python train.py --num_hidden_layers=10 --hidden_size=256 --num_attention_heads=8 --num_key_value_heads=8 --head_dim=32 --intermediate_size=1024 --vocab_size=2048 --hidden_act="tanh_gelu" --norm="layernorm" --norm_place="pre" --norm_eps=1e-05 --positions="learned" --qk_norm=false --attn_scale=0.177 --bias="all" --tie_word_embeddings=true --parallel_block=true --init="trunc" --init_std_qkv=0.0338 --init_std_o=0.00755 --init_std_up=0.0338 --init_std_down=0.00377 --optimizer="muon_variant" --learning_rate=0.011 --lr_mult_qkv=0.7 --lr_mult_o=4.0 --beta1=0.9 --lr_head=0.00734 --max_grad_norm=1.0 --warmup_steps=200 --schedule="wsd" --decay_fraction=0.683 --decay_shape="linear" --final_lr_fraction=0.0 --batch_tokens=131072 --max_seq_len=512 --doc_mask=true --z_loss=0.0001 --train_tokens=637200000 --max_steps=4862 --dataset="wikipedia_en"
MLP neurons of a small language model. Each row is named by its layer, matrix (up: input weights) and neuron, and shows model dimensions 128-223. Each number is 500 + 40 x the weight over its row's rms, rounded and kept within 0 to 999. Numbers have three digits each.
After each neuron's rows, "fires on" lists the tokens most often at its 100 highest values on Wikipedia text that the model never trained on. A number after a token or word is its count.

L4.up952:480504518439493469505445526457549501458542461514483529512458449452548495534540489449541535490501598517504529556507514522508419486568505473500473476526527487431420492437493486500459561486507496551528534473485493522444484511556465506506410558461493529503529466503511446472481506492546461546
fires on: "us" 18, "u" 15, "v" 9, "n" 8, "lu" 6, "tern" 6

L4.up863:468538479479469530515479529462502492488589472466484434467523476496514500463511518522502604549540511482501541533534475437526509480493515470420476528501445473497494574506439506510465496476492473494516523532545543524558568507524492475503531504481449511483546394481391418513529485532521449492
fires on: "t" 14, "i" 12, "on" 12, "d" 8, "ri" 7, "st" 7

L2.up824:497497438449492543538512521474478435416543465447543487455482463451504596496518504501477502626549543535421544466527384547529518519517446551427494508478526457525500527454469442535431469520532545463542519446539534529487407443418500506527537501539443476524462474502432476534477486460482466487
fires on: " played" 17, "d" 15, "\"" 10, " used" 8, "t" 6, "elected" 6

L5.up178:438509482447445561445515525457525540547566410470495499541481425529502489542478537503472476490568450449465496490535521558503514513465471553507452434484558466465481465467485568502455471495460505555512518547425490498466533510501547509453542501478531500447521515466523574431512561478495528446
fires on: "t" 19, "ent" 15, "ti" 10, "li" 9, "s" 8, "st" 7

L2.up377:457487516516497440437517504502471527552550448535526474412581514493482539531499493525567465497582497431459438528444488489448518406478420505446558497440437451472545492421451511513497486474474504566512466508500516457471537498552466513513455445507512486460541557501486563499553496413493540543
fires on: "ve" 12, " include" 12, " as" 12, "s" 12, ":" 8, "est" 8

L5.up774:498490476491511461521401452478510456562401431503482478503456521528473586511534486500509552477528541428544490579485501568531515445485517503437555541540484524510560497555489529542513592497535461514485482507472546510510524534504479483482482509434415469434528517508491501474465451489472465511
fires on: " ex" 27, "t" 19, " an" 14, "ce" 7, "p" 6

L5.up191:470547493530473488522483357423463522448448516439439539555568516472510492470481546498552516475516501466536436497454477539429548507487488413426504511514484525556451546490509544582557554514459516477505501504605533462507535582543456535450482474502506427474532492603519464512512513551530476574
fires on: "ut" 13, "re" 12, "am" 11, "m" 9, " m" 7, "in" 7

L4.up945:456472470495523491414409538469470439450498536478445517522501469529538555459488486465484574466567517487568529524494488498538479503517519563467468560464491498525445544411524551595494477498452533511514527530499457440526505539527528510508498474431463561360505565497529493496507485509504496440
fires on: "f" 28, "s" 22, "t" 5, "g" 4, "ter" 4

L4.up955:512499497507441556526476569461504495574456529498507479472482475575505533470452480551514528486531476438475462577471478516550511459480460506509496480507465574517528531469518517550519472542535511517532520523477511436424573504496499438497502489496388558480488491465549541476484450507474537598
fires on: "t" 22, "n" 17, "s" 17, "p" 13, "ic" 7

L2.up647:538514515450548545512444452568474534478535420501453534503484522512499515515474352526500518481498518551502433542550510526492542496534575561498509451488486474529571534563474501545537496569486534525484568457563466488541569486466386490540473499504494563483488515493538493487532518499488529513
fires on: "f" 22, "ov" 15, " 14" 7, " form" 6, "fer" 6, " host" 4

L2.up309:425479538519510569494520457451579452474436542473537526474496521460444499482488526534540536464475473554525439536525516509525444453437459491489492487500471534489469507561532519502535506456505538470438467467520504474545543452523460557506446484481521502568529483453544571488558541501485509388
fires on: " Ch" 48, "ad" 19, " north" 10, "sa" 7, " south" 6

L2.up38:481469433538497457462453470486544513503512511580544518541514502504436445504548539498548528532540497472547523495525474445478440476480524422442493558525505532470534456449515462543524541474479444521531400532437575537443491548437497481541521489496396549505470490483486520481492518497611535544
fires on: " San" 24, " An" 17, " American" 7, "ual" 6, "ton" 4, "io" 4

L2.up162:418457482463582514465497562455558544453528527500526519559445543544489509523540434404444492437503484562551546527507537520536476555495492516480530536508560515444470420460503511541506510527519517559535441453553531457456531513448487453525492532492429578537558476465492505445515468434539539564
fires on: "j" 21, "ci" 12, "lu" 10, "tern" 9, "ck" 9

L2.up214:473532535489516463451561518534500551494480537492502523486461559479525504487532469567485501447456532498406448528558453453560436444539495547473502443548503455513465425484525487484498539511548458467531527513425514481500515386512538499456466465453495464492544541581489525430521523514526495512
fires on: " O" 18, "ute" 9, "in" 9, "ence" 7, " engine" 6, "ci" 5

L5.up707:520480504530536519432523535485469483516443527534485493535469547498440592412493576508485522473594538479443511497599538513491498482504459539444494536449535482479502539434497474551508486459538548465561533508582494539584462460551499520480468495479462521465495496454464447507454474524510533489
fires on: "s" 22, "f" 15, "us" 7, "bu" 6, "ten" 5, " |" 5

L4.up207:491517509544512457527464548491528574471529470530428475486540465477513480623517481463519459535531512471471518510504404458469551503487450510525479578475567442494474477522559481590504494541523478528506512508526463528531476429508507512485510479512509517534481471499417470509442536569422502479
fires on: "st" 41, "th" 10, "li" 7, "d" 5, "ed" 5

L4.up646:537634560492517487531446520436508476567511434521467425483500443445473503469513448444457474515458544580461477535462514531451506534494486458504520421425532539541598465539536536479569474482472547505505542517507495539448468479556542543497480499520512443525560464516510451517444464470493542573
fires on: "er" 25, "le" 23, "st" 8, "s" 7, "ish" 6, "fe" 5

L5.up345:501529530512530540500460492533553407486450497486458510497512541449463519426480549543537594494511503454513474501484495456535469457429499546471539496487449516536476509502511461526447464498457446441437480460549538511507459490515488520452572561468405493460524479433503422472449473479478505467
fires on: "us" 38, "s" 24, "ur" 11, "ter" 8, "on" 4, "ho" 4

L2.up839:536496561444519552502493545481470476524490521449524444527468533530462538494487528507486507461427504488531528530475473565488530494520539519466450461445534486488550508529529465577526515452480517566482491503462556520483519473485504503550490503505551538509468467526482541542509454526452480584
fires on: "d" 80, "." 12

L5.up705:493475519526509568526433565515522514481443498519493438455502516604490509522393470465436533510425485466430467558457498490561522497465477558458502490512460564483377545486545485425494477431471571448467589517558504476513560402516504507556477482499485480494415473448510479450455418482494561510
fires on: "g" 16, "n" 11, "on" 7, "p" 7, "ide" 5, "im" 5

L4.up492:500530569434539542607395545544499535491513486577529495496474525490502451518456546515516498541514522517497487576492550554472520500509491476540496491596513566543471508554440516483523511521550532506488472440517483507562560523491535468529467505474477562508536454529506435530521552482516497476
fires on: "k" 17, "ic" 17, "s" 14, "/" 11, "c" 10

L4.up873:576509482500562446513450530536472431489524471510506480470390505522553564533517495499514533509463505559448471513487449493489528488501494517483506510444500563548463558554422459501424511511510531522429551532516547540519482430510442544573477434461489544520598461557505548412395524503486521471
fires on: "e" 28, "o" 16, "ter" 12, "la" 7, "ur" 7, "er" 6

L2.up914:518460535514635455469490541557468531460477547504465507542455434472526481513501589507473487535493502453483473485571473482489460457524461510505479474502495449596435523486508512470525516510488512496526470470453530521548494516533552508530419516500392494526475552479549534509457554475517475471
fires on: "er" 34, " " 32, "r" 13, " for" 4, "+" 4

L4.up1006:538538425541487479503493524441491470505494554492428490529478553607516452411491443554551516432503480441500519474526435497536507533446412522480494578498511574559503448474503533540521487561545497490516508523485520520455534499492471528547464535491508518564464515494461512456451495479527513443
fires on: ":" 20, "ne" 17, "-" 16, "t" 14, "s" 4

L4.up1020:481463489471470542537534516521502566513521487511556547531520515450469470461473480486485517388518398555559482491517456511501499492522532512505502507504496465540496487470577468478560456498438500431463541568458526462459518513548493529487537492529516490456518500491513424483560466538453529523
fires on: "g" 51, "p" 10, "ph" 9, "h" 5

L4.up523:470523515580498512535453493469450491543465465584454473511516476481382442566541555494492596562544515560496517441447580568513523441491477463475488482516518498505522413492518541496464520504525527529509410509520589538509589506483540454517500536481492485483545492521492563536480483506538515546
fires on: "s" 23, "it" 16, "in" 10, "i" 5, "ic" 4

L5.up350:485538507581556553574488502479477584514521569478429499543476530515519531530460455546487537458495415511481524440478437489550457541538450515476497519484542471431508427548541539564523533511495498490484488541448449589568494414512497520446492481494516514522384478536483551519592524541430532482
fires on: "n" 29, "st" 15, "il" 7, " and" 6, " of" 5, "li" 5

L2.up912:501515452505542457408528350395529499502464471547490450467504487519407492570491562484506501517494491533417549483557514483511453497519401579523451470474460598519467536459487586472513508429511424510502465563501476521488499471547534507560472480440463443512482428583442475505433489523473514495
fires on: " C" 38, "ice" 25, "C" 20

L2.up12:527560503559497530510507521530555491482469582554473536457567503483455476463459464488486514459510483541381501474556528523507564466500510603480437506556513483554507480537466480462536477425459521492497485578464534538461492478499533633549503527481484416534478420568509507518460458535517530434
fires on: " Ch" 26, " P" 16, " M" 9, " D" 8, "j" 7, "l" 6

L5.up48:562462511480496531452486495543525409497520493498514484512508533545425515491514462412507449530515522544450507538505506536518511499545410490513515501556508538480573469429528498501546493427501448440477433551488532449488572491496509543566561451408512502522506510472500427459443482474482493490
fires on: "n" 28, "ver" 15, "f" 10, "x" 10, "go" 6, "id" 4

L4.up734:544543446553526497548506465467494522502542550567481457467506477516467472505500533458527478561499499479478506487452465501541624581501514459503450531476449508443489478519474500438474510466462492526517456483560493517609574359481483512485536487585546621493454487468481490493436464595504500495
fires on: "s" 35, "==" 11, " ==" 10, "ring" 4, "und" 4

L5.up248:491553528564548489506475520469482475499507599457424537524423532505467533535502508518587500517478506536491442469558479553419526444499539548575519535484465511447434510462386525537479508582551479520481469516515521500545579459509462530442488485524477476477478506576497500462460523443484451562
fires on: "ll" 16, "d" 14, "th" 14, "art" 7, "s" 7, "rt" 5

L4.up570:447509478515452534464467474481493499505412499490517398492442490463457602503574506524539426467531559469526570592517519420523514543561564569503490450526461478566488550431465539539488477495495590546489465515483519501554515542482518496548542459448465473515509499452446578463511486455513479504
fires on: "mp" 19, "ve" 15, "ver" 11, "ning" 7

L5.up694:479486468511533575476477527518441512459495468492568473492502475502464545493453527470566452498508491461437514471447527492576498537498536483480471515514553498512498472595432553477474442474483379485450518470434524530551455485524504518434454491493479452531447542479516528565485515506469506435
fires on: "s" 30, "r" 15, "ant" 6, "ar" 5, "le" 5, " " 4

L2.up692:494562590537532558484506450439478536511510592470483519495533494576475508541455542541471570473587435486563461534480533509516418456502509478472538519553467544492464451558532434532508468490516461521470511555537487555483457538504509470480513498505472539501475473457431506403513405440477553520
fires on: "r" 28, "duc" 14, "j" 10, "u" 8, "ä" 8

L4.up138:597435512486526491512498483509491493502470484500512494432535500503424508493471495437526571491474457554487476559524459493487469511534515557463482489485491542557447534537500522503514496583497513501492592524581496511422472395536474466399564552472532547525438462562474511496421509483503517466
fires on: "lo" 16, "ur" 16, "ion" 14, "iv" 13, "w" 6

L5.up856:488475558528533460538536546550520538494527565436456505516490476518429488534494437509507486503515456490587518491452558523529523532527493512522579474478512530469468537462503480454489547482554512508468460484571564509424423461522531540530487530531519488432503454536511508503496493452494493563
fires on: " An" 16, " Lo" 13, "a" 9, "ur" 8, "li" 7, "st" 5

L2.up252:552541418519486575461492519515600508437483508500518504535465511534479449478426509475538474549509508482497459482497538489536556576541564436473420449469546518527493449498537451476531432495539499498534469514437465509501544509536473467527533514517532442566497527529448506462426536459560482449
fires on: "or" 27, "mp" 8, " 2018" 6, "con" 5, "put" 4, " to" 4

L2.up834:590468563513520502488442526554495508569528493538465546509454423511484427464465534518441496533546450518447515449493478543530434474539530556467487572518518524472468498516448495524526570505559546567442483567495510493527485481483527375582476484506439525500424492506539474505440472422536495450
fires on: " " 21, "'" 19, " part" 14, " f" 8, " for" 7, " |" 6

L2.up483:550518474467517546500505534455520537491493553494442510522464516508606488553481482407454513458512520506457543514525504506473490542501470560511555554428506491539493484517427505491503574521492437482492428569516539554529607451446486499514535529486486439467467472569495477502450573521500531456
fires on: "g" 22, "man" 11, "ag" 6, "mb" 6, " at" 6, "on" 6

L4.up540:558497544450462492450478528413500527507487500490462554538485505546572537515505431483468434471517441482478504425517483508513490507492534449484475593493515452487517499512457365545554497519497515480520525454457530519518493589485493463461473436473508510488524496456504468437483507508546548424
fires on: "an" 37, "ian" 30, "ze" 10, "ion" 7, "son" 4

L5.up966:566441569551519484416497535492493496432509484490512458507484527476515447508546449570517521518580457519476551513529439491532534496499503569480512489550530466460576527506536545435471446415461595448384479454464544531399471442491464512509541499546520476543498576517468513519505567491518517446
fires on: "al" 30, "ar" 22, "il" 15, "ic" 8, "pi" 5, "et" 4

L5.up876:559551489515574443499457495529525530534447503526510486440462544490483514499439477513464507465526546513485501458561495529550490531480483519506528449526513510496522523468587530514527524545565483502463582489550494538463524471495533501513510521447539503538558555512496441516532464452498487471
fires on: "s" 27, "ed" 21, "ing" 13, " P" 8, "f" 5

L5.up21:496573436405505523482476530511490519491498442494526544437529544459494445570465455451529418504615456452528508492484465482523517431536483479491458504543457501416455526494453530517493446478498486493455513488526494533547536536560452539477452481437507479541534471517500563513467455549479495380
fires on: "-" 33, " the" 10, "n" 6, "r" 5, "s" 5

L5.up785:495497517503468404435485474569545458518445410485539454496495490465551458539499460490517591546564482501512501464513495476490443549516532521436518515440501543447556537518553449470442491495520538503494525517455525495465522514470446537504536522489502440433472471495512439505498471558500497505
fires on: "al" 22, "ar" 16, "or" 15, " G" 14, "er" 9

L2.up715:475461385459515532404515438447502443413500517595492527531502507471470515526471434511507471518452469516491483582501512456492474433484450512480537523493532545517475535486460541479512558424513529517564460462539505468506514544507442500465441508476476547516487463548498559487551511496507521479
fires on: " re" 27, "-" 9, "en" 7, " in" 6, " C" 4

L2.up1002:489526487433477527536507530533570465559442480442399531480452500502485464580494587505461449388528515441458487440461446504466487465511511534542517521503478570529523465506524499519544549573511499489504478475568515484458418497462484563487566565502568506491526460541578473525496498501563502501
fires on: " at" 28, " help" 10, " to" 8, "ated" 5, " from" 5

L4.up672:410555548508433577426503504469503492517459497606541531456575502529496507496570487450458526455489469532537463503471490499491564480434525532522470495561527511449539548493438504461566459496512555445476462517498502437474555507538569459490564477412541568490531499510467479428493473461549446534
fires on: "ing" 24, "lo" 15, "ba" 8, "i" 6, " lo" 5, "ke" 5

L5.up312:490506509465492491503489553524502512461428479510549505546511501577542424505594490474474502495566524536512490484540486436526442498523523473523461528473512510447544501523495485517496452494473519485517505520427458492472560440633516464499480488504433530447509571475484429538591482454474540536
fires on: "s" 22, "d" 16, "t" 10, "ar" 8, "ult" 7, " App" 7

L2.up713:478477469488504491505463475540484458555487522550429498449539545486478529428484593528502516427571476538527474520453522500516458419492488463462492515540490508485595447520519504473514656562535547482529470600459535505581523472456511490506425509419419485552459475527465555497469538406518511496
fires on: " de" 24, " it" 15, " was" 9, " me" 7, " $" 5, " he" 5

L4.up342:519570498515541548461457521512455539467481549543585395443518452499485481495543482546545404495507519494515525607535533526458528477520487496483527421582552438551504536503528446444524518468468480490500519522497514515487451517518469451518479512551543460504506457496456491468487478480550503473
fires on: "ic" 19, "amp" 14, "y" 8, "cu" 7, "ing" 6, "ur" 6

L4.up436:542482484437426524462516447478506510496434507534513579504413490451473448480542484548513481449529430539471560489487465444499491554467451486555517483530492472534544499486490513516507480527530468510471476479489521522530564528468464519450543508587451487448519563515477581474538430495464520505
fires on: "s" 34, "ity" 9, "r" 8, "ter" 6, "e" 4, "y" 4

L5.up747:499425540404479488538431512453437553523423507529513503504481504497491539465522522526566468464531471543499538512491496489525499444507407481428555543419477474445442547502496388514501452517493464459509549541484529538536497487521516519498519478481467580479439389513523567416511536474471395423
fires on: "se" 14, "t" 13, "s" 12, "al" 9, " Total" 9, "il" 8

L4.up744:453494554560488441438454519507516478515491473543461486486450425501576534413507513534489440468459456467518518578529487421466492525468511539520518400526562589503540527471522511488442456483509564534536471492472466526416575551504486476552480433533455530525541483491581457475522482510514559498
fires on: " |" 45, "b" 12, "s" 12, "ac" 8, "ar" 6, ";" 4

L4.up258:540478499512472513479422549548532476459512502481529478495550486522493472480455512533541531432483509502521434528475478399563543536454502574545519460560557529494577509466509503490485461452495557522493474472458505560451511523497457420605494423529511442552488495503540513510517420485490488502
fires on: "b" 23, "ar" 11, "er" 9, "le" 8, "ic" 6, "a" 5

L5.up964:507499500470542531509443482563485539474475541507461531492488476535510502498557455520480479573525496515552469554545547422498442526512475557478547450557449554515501491517514544520525493433538514506506463426546527518545511554503468525470480476516524511475473431466569471564534521493396542453
fires on: "et" 16, "it" 13, "r" 11, "mo" 8, "or" 7

L5.up431:515454454530598522495434519457526525493320567464518466419492506551534567479450574500456459508548534495479481486487464503514479566500446447560520447456491507487547504504455482536476509465482501451496506447512486532513498465553551481503542544465531506533561449500503394535519460523478520490
fires on: "s" 59, "ted" 5, "les" 4, "ed" 4, "ations" 4

L5.up504:469430450491546579488465443499505563489467484520476508533488516494489497554477456560553378551557485491517474507524510479545490531532386495519476483462528489487496486531501545445442538485601429529484470509503448525483486552517537508563536488527533475527545514535506523509456478509479546437
fires on: "ed" 25, "s" 20, "at" 8, "ic" 7, "C" 5

L4.up725:509481491526579519578540470462531530544499467525395539494572525562417454468468478475393572502518475569479482529538536471519503480465570467522520490489526557578544467471439552492493484545524476514488577500578516532490493488488499492593472464501462480465462462473489525490460452472485512539
fires on: "ñ" 15, "o" 13, "O" 12, "t" 12, "P" 10

L5.up31:496545490506489485483493491557506449470517446468500507476461463524463446499471444430546548538531544492450438508524441499509538524437505482491448439439476522499567458482504499509525451587444534447540569419505435472439477487543522464513523537492465548506554566489530508468489521441524571493
fires on: "ir" 13, "w" 12, "fe" 9, "st" 9, "ing" 9, " a" 5

L4.up804:555474486561555493562454491432507531472499559549565457503530544539453555463489555501521556580448531494488497577455561509522529518493485567511500409540463456473551525504536530507485532522476520521539459471457495477438509493512561439463410474533506503478507391450485522458585469448532516526
fires on: "s" 30, "ur" 18, "ic" 17, "ig" 11, "el" 4

L5.up589:467444481485517520484500536511444462526523469489503541497533506522457479497486440535483602528445556486508436485488510556514508524486451557406415447508496515390431521520476539526409435516448382519506465549513544426556528432527494565546516507464453539531448478492547473533494486483526499510
fires on: "t" 20, "p" 8, "ra" 7, "d" 5, "w" 5, "g" 5

L5.up796:466491484517547505543497490489505459588529517513478502480436484527459595547482518513515551417514475441560454507569501547515472497493564507509440532510476468471421483415501474501480490532491445507463401571510537459522438447522506428474438490540487552483480528515521526554474482510449538478
fires on: "ni" 26, "ne" 19, "ri" 9, "n" 8, "ge" 6, "ro" 6

L4.up1004:476517485523516507524496491491485545475537494520499494477576541515478484577426501485495578557560473541491430468495540541511460481508506380474502469479489509498476519476473484412428467512568459479518477545488502523500487530480460494465506417513550479551509482442502559524558485479516560472
fires on: "r" 24, "u" 20, "min" 11, "iv" 9, "x" 7

L5.up979:509436453509517527523523516529489561566529500548445504492566536431404556512489409522526497515468434511429466501484481480539520501546495555514493485571482473443516487489496562513488440474464472507514498527463541497506499510503475447441513503476408521552479481500520593468507431475483553464
fires on: "w" 15, "it" 10, "z" 9, "a" 7, "in" 7, "t" 7

L2.up384:534475510434538493449558505485559457526501558507473484537482566545505497457515445449481548516537526531545556519537523448457499475449480471483508517556499463443497527587562498544464520559486511482377502432482523499464506446496497520491493490483591494561448525501457555458510485459482495486
fires on: "ated" 24, " or" 13, " and" 13, "al" 7, " known" 6, " than" 5

L5.up180:564458534526453536488485471376503491494510541462514558514515488437499488562452461544477509520498487463584457478533523552541523452451441433499429522561515465467527522475493489457514520485409472519469495570528494537513550527476467509530514481514563490451505460539478478512485552450527429430
fires on: "it" 17, "am" 12, "min" 9, "ur" 8, "im" 7, " remain" 5

L4.up366:522473470450436484517404568477520521546491503502489533522559540569540565536515455469505519543469570535515531457556503492500411482491530544483481488534491504453544466411493445553519483490512548550494478483477462494478494507487485459559518516494453457441518547499528544518527542486469526476
fires on: "st" 20, "or" 12, "s" 10, "t" 9, "p" 6, "el" 6

L2.up751:521596492481499470496513525493482493427464489507508468470565519522525486546505494479465614460500523440446565495515430454542475483474572434480500584472593533487514498478475505471487528495444490548506514496514416480538502479553548478553523540514492512521500461489434479471542444541482507470
fires on: " most" 18, "cc" 16, " more" 14, " main" 11, " major" 11, " large" 9

L5.up436:461462592510540493453505580445485482498456500534493459466486457426556543430557473506542505491556527461513491501430523498545442506484487472567520479516542546479565474485503482445488531465500531543539506506409538475453468482470504528545526472528465512502476486524519491486538513509463467487
fires on: "d" 50, "ar" 22, "al" 13, "s" 6, "e" 4

L2.up47:485459522502532485447458504523465465484487521482535456479522503460504588468513495429459497414521462552442490530441556468487443452459530471476559555493520483519582495502428536433526509517449493502514482441511474520463467480457462486520438497429453544438511494468477527454508508469510457457
fires on: "'" 30, " record" 6, " Record" 5, " so" 5, " re" 5, " song" 4

L5.up1004:515472590449530468483587483489498449488440586450513505487494539454500503472523517498421440518545492476553509445474496454515554495448472518588540509479482495466510483468516533506506472462535523487449501511535543445481545529595502534563526545419462536475509466561514508501530518487491539498
fires on: " po" 23, " So" 16, " per" 12, "vol" 10, " Al" 8, "mp" 7

L4.up307:559560485390500471535451539470473493458548506514486432441523516432431452540480502494482523482600484530495418514531493500535450468506482511519437575520485563544522566507501536446466510429516445507527620393543570515544503507476471520490491575475541407467519454419455528527514491466548456503
fires on: "ri" 20, "il" 12, "vel" 8, "s" 8, "lo" 8, "gu" 6

L2.up754:504519421483536502446575379527568488477537498520423512524475487608462486476538504489502526548494482547514518505464493512512514526515544566523506479543515531486497439480570458479491483500518534569499497542478480399472552524421472472518485454548492546485515482440494503543504483467553461481
fires on: "au" 29, " mi" 28, " an" 12, " $" 5

L4.up903:485453550514483462415465468546435514525515554456530474485488521475485507502450554409470499542474487541469494473477580494513496477501472563452560420515488549555559468485512508514533499425484537475464477466459524550480542567550474483444454490476423506468475512486469533521488522596496526587
fires on: "at" 18, "it" 11, "us" 10, " sp" 9, "udi" 8, "ic" 5

L5.up975:590534547509497452448446483492446555477533499531463530492544564539510519486446525585477539508496445528504495494496484429446427521532472498484473540496477469580455496496594489499452463445501458560415551517527560523467538513479493496442445467449479518505518485557438463454488520495510449504
fires on: "u" 35, "et" 10, "in" 9, "r" 6, "th" 5

L2.up312:457501509528443496478467386444521497468444489516511558487551443456508487441544506514520455503501499406458512566582486476516484534465503532485507568486556477495572453496533451569455489476512559500557468528521519536458460533472590498499540518451452495499510542558472510510476525574470493600
fires on: "ci" 11, "cu" 10, " (" 10, " Com" 8, "lect" 7, "th" 7

L5.up91:562446441383465450494483473480476441465437442534483469523482448523554585513475547479557500479593451452480542468522527527505464490461478514520456523483562525522510434542482480430515533476486471586511613507522441621575548460490456548460571477462498491398491442531548584459474524437521553495
fires on: "s" 28, "t" 12, "th" 11, "it" 7, "ent" 7, "ot" 5

L4.up128:548463550502463452552523585464496501524484438420583531515563517494521473497514484510501501507428450434471524587535504531465494471460443554491489527451490493416506508531508477512514463483518507546419539542546543482523480497473507525521523547507486538490478465535558524408515493475472508524
fires on: "on" 51, "n" 18, "no" 7, "na" 4

L5.up619:424489495455539550471463497495484524466440541486472458493464512507473525500464531489553522523477421533536439465496495500546553517438529398515468430513563490490448514471491498499482474467514398468515497576478543460484459455467514477504435486545536485516501458526524448481483511442499572564
fires on: "ri" 31, "n" 15, "ci" 6, "ti" 6, "t" 6, "s" 6

L5.up650:422447477473517520424498519398525476426459540532538505543442481546469485470480472457526566515522518432450580530492462492551505488493506493514508531506481540432548541517489488527487482515509566513469457424508513585491492486481461451528469519439517522437462458463446531519496456444531531437
fires on: " than" 20, "ct" 11, "mp" 9, " near" 6, " and" 6

L4.up949:474509544524472468424497508521497518553537506534553550518513505465523490546500472544577495481504488457505466540427511402502467516496465501513542483520531513492523431482424447511503558462473512566492462509479547503497462545490405487501507501494553448502494516558478441484554431562524542518
fires on: "al" 58, "est" 12, "s" 10, "et" 9, "lic" 4

L2.up798:491579526443487504479476519490496486521490552504501499549522559500488445523506462382484473425600490477516475506512494535504482494496507498415520554540493466519571452445549602509498479531530483503534472529470483480508524451395519484516447471511489530540466522510437530566452494565535534408
fires on: "t" 24, " one" 16, "st" 11, "at" 9, " inter" 6, "it" 5

L4.up838:530502424475465484491492499463547524494454510537535445496529450484560493513533482442553436578481492482437552465437507466482498591494464481513566543503558492533481506460486507501480515468518529605482485439551560583487517508511479431513499508534508506522544497494396485346505479451472515460
fires on: "able" 26, "ed" 9, "ful" 7, "ide" 6, "est" 5, "e" 4

L4.up308:557485476431494469493568496551450479561490484520540445529630491490456517476519545573440552531488594442538454503513512572476458475552499549444498476518524451480493478453542490550526523503455496508476508528509556477430511473394509480465514503409521514510411519519513509446506487495496511550
fires on: "d" 22, "me" 11, "p" 10, "y" 8, "ŋ" 6

L4.up414:539550425513563491461500496530527462552431508510485487475465474481531508469484448593535489489488487466486574557447519530569487564460544527530535489516474506523523491433540505478445520542475516465436444549486495464580536414486477530456526501501544540459510425508469540435466491521538560550
fires on: "s" 67, " people" 8, "es" 4

L2.up135:517483534495487438509486575522505492520506529499472449494524506527478512526478447447461499564479557531473556436520552516514520479477512544546518460445530579523479494517552524519483464523524487523522482547537585484508540540505511530497456496486491471436507479522473504500456458515458557509
fires on: "est" 42, "ic" 27, "it" 10, "ant" 7, "ce" 6

L5.up667:437491480536594477486516527522481486478499450521460442533482492467530523499512547580474499511512443527575562608549549477585614537535483534481458501494631490518483602457519564444488484527494508576444474566509472507552469580499494465511492514477532479492516471547493477452484525547546533508
fires on: " C" 51, " c" 11, "pp" 7, "co" 7

L5.up217:485467532516468475509522471471548497478533462525505488446532516495471482481572458526474449474524508510463500525544532507508452432493489517461588463505486609488499513527441544492521419452524555448514533431450462476473560395541518544535490512513548487473547469481448511439479511490481436434
fires on: "\"" 20, "t" 15, "ar" 11, "r" 7, "di" 6, "s" 4

L5.up376:616517402538511492499504447460487445433541484486482509511565524558474447521529542528512501535615482518486491441470474522525516471536525488505521453523478504539459459555565535506486472496487512529528478495496618400519509541487493549549454432575463449481498554555510520543487499504501463453
fires on: "ri" 24, "hi" 12, "s" 10, "re" 10, "al" 4, "am" 4

L4.up876:521533556503446548541387443497472499427540462445545539493500466517517497504531522437494502510488498474535493583477429589469491461533484537480519453466455504453450458446417523472494546571566519513451554531533556497537497461485472532508520492468510521464517464486389450463484514520382521555
fires on: "on" 17, "n" 16, "man" 10, "st" 9, "an" 6

L2.up328:477510476454486510486579532540485492539514428509523524528467495530483502512465526408516532542432469497471484491525552539533465546517529542518466568489480523518469498494528429516499484499497522464517512534523569505504508454538416449498482503496472512421556485582542599550479563494512423499
fires on: "and" 25, "old" 16, "ting" 10, "w" 9, "ite" 9

L2.up492:526472499553491532533503517386544572531494551481521491498470539533421576411497483486516496506427486486531514552508513535491470517508504473493522448578496545575481482496514511440446448482399512574482588415470483574460457489508488487555495538562542502557478555494484497507460500415455461516
fires on: "v" 24, "l" 16, "in" 8, "m" 8, "red" 5, "ary" 5

L5.up351:497547514465493522437475502474481470510515447575474533505486467450535568487584489542567524562487377491479507494402533521499530495479421518554479505460483560481519542435474543514429494505537478477490435481551514437579568473436481538429580496540558554478539512504485457490471502504585492554
fires on: "s" 65, "n" 10, " life" 10

L4.up751:466534523508557474501444462494500481511504509591493466501514504417472524488462504439467525442507544505552456550454491521514508509525406479503537571490509524476513520485481535453542560489516534464612480556535577463528521471554532494514441470568467507485509521525497522468484424499582498486
fires on: "le" 16, "ra" 10, "ze" 9, "ver" 9, "ly" 7, "va" 6

L5.up110:425505521435535480530429512461504553479505505553475558529441522587503479534518444460516507453484576526538436471532494538479452474550493521479479518461493475483480467450480458463468505464459472442493490473424442468512508522449442503553520505552557533492527505495519537511481414566525469463
fires on: "st" 41, "man" 8, "va" 5, "ten" 5, "t" 5, "ba" 4

L2.up722:440409444469534559539500449468502565483490517435508519539467486503566477485504520479503509496521487486572527523480469554498475546498498525482513515463559471521516526499511516481462466469504563492483581572451556457460611520460538460512544558580487487504494412498506422592463589516466496548
fires on: "g" 93, " g" 4